config.yaml
num_hidden_layers: 16
hidden_size: 256
num_attention_heads: 8
num_key_value_heads: 8
head_dim: 64
intermediate_size: 1024
vocab_size: 8192
hidden_act: "tanh_gelu"
norm: "layernorm"
norm_place: "pre"
norm_eps: 1e-06
positions: "rope"
rope_theta: 1990.0
rope_fraction: 0.5
qk_norm: false
attn_scale: 0.125
bias: "all"
tie_word_embeddings: false
parallel_block: true
extras: ["capped logits"]
init: "normal"
init_std_qkv: 0.028
init_std_o: 0.00349
init_std_up: 0.028
init_std_down: 0.00247
optimizer: "adamw"
learning_rate: 0.00161
lr_mult_o: 1.09
beta1: 0.9
beta2: 0.98
lr_head: 0.00921
max_grad_norm: 1.0
warmup_steps: 404
schedule: "wsd"
decay_fraction: 1.0
decay_shape: "linear"
final_lr_fraction: 0.1
batch_tokens: 131072
max_seq_len: 512
doc_mask: false
train_tokens: 842300000
max_steps: 6427
dataset: "wikipedia_en"
MLP neurons of a small language model. Each row is named by its layer, matrix (up: input weights) and neuron, and shows model dimensions 160-255. Each number is 128 + 32 x the weight over its row's rms, rounded and kept within 0 to 255. Numbers have three digits each.
After each neuron's rows, "fires in" lists the words (lower case) most often at its 100 highest values on Wikipedia text that the model never trained on; "fires on" lists the tokens most often at its 100 highest values on Wikipedia text that the model never trained on.

L12.up204:200107135141135120134118194141132163113144099101149135113125095102108110114134100134098149131094134110137131136112115097134084135131124135121091072177144114101123089114109122103127112089192057159162101153131154099112082144128082190104152095138123114133129097099138070189099139143129187129
fires in: "that", "some", "because", "1", "any"
fires on: " that", " some", " because", " 1", " any", " 2"

L5.up81:123154099090061101122129129163159112109118129156126105128111108120119150103115165119105104089127096147108154153087188110087130102128151134080141104164130119114069086085135076117111102048126075135112045079150081093129105113116081107064094135135082139166088086136102140086121102107080142098
fires in: "june", "of", "march", "embassy"
fires on: " June", " of", " March", "ass"

L3.up482:134148141196180121085111095137189122072103117089083106154116148117085152108138158106122160119083167092066162126107151116149166122151129028116117126125097158146137097208111150111102113122125112062188181130148147093122144068078164091126144085111100130130145186131089119130104156156084134126
fires in: "may", "other", "those", "others", "youssef"
fires on: " may", " us", " those", " Other", "ous", " others"

L3.up665:182131184145142139126140157102110153181145176163126072120170103159134108131123093129134156072144179046155149154203128120142085125194102150079136060149098127147089135153131102150131094104123166096096131192105171126111094178128143158111117090146112194141144116073116110103074146177108125080
fires in: "s", "on", "pennsylvania", "states"
fires on: " U.S.", " on", " Pennsylvania", " States", "s,"

L3.up915:129102105177103135110124129149128089166109122120158122096205117083160185106203172084104159098125101124159086116159149163148125097124076135161142158161094109131100153175140157109126137144121087150147084129144142093124115096120105164143172151073118144083068091149188135125141163098109102104
fires in: "on", "for", "backing", "released"
fires on: " on", " for", " back", " released", "ak"

L7.up347:085138100131093138125152115165153125062143121127073167154065137104095141054163138077108139132162136154076123097135130116137138188100113115156125099146147130109133086149093120094146148145152139149089114131172102112138144139118129133119141152105093137191101155146101182142150185150147127127
fires in: "from", "found", "team", "with", "species", "phillips"
fires on: " from", " found", " Team", " 194", " 196"

L11.up970:150112145131055086116124151115157175146125069096121150121105093150110210123113153097157115182094123093165149150127100101123121154106081158146132109096124182106053182080134078157070108164125166136124111119135136056178115111137118114063099168113107112127122141114147135134137099169103127087
fires in: "there", "according", "causing"
fires on: " there", "There", " There", " Veg", " According", " caus"

L5.up1021:153127128122076130163099144110114097051134072123098079144128062123109098165075111051137126074096108125134079122134108070109114114115143148112037159113108116124156178078115211104136080093119091166121084090116098094134151147076115054143116099108128105133149075126137114159114119124152082122
fires in: "1", "where", "while", "2"
fires on: " 1", " where", " while", "h", " 2"

L6.up578:157129151131136131057110126093139113097100106167119114204161058157100167084115157111156109095124083083133101123125111109067112106131107151157129097126166137156151124123154132113131132096155152166126201139165134147146131112155126118066127142154197161106074093151082173122110078191123070101
fires in: "won", "received", "win", "of", "göppingen"
fires on: " won", " received", " win", " of", " Ret", "ing"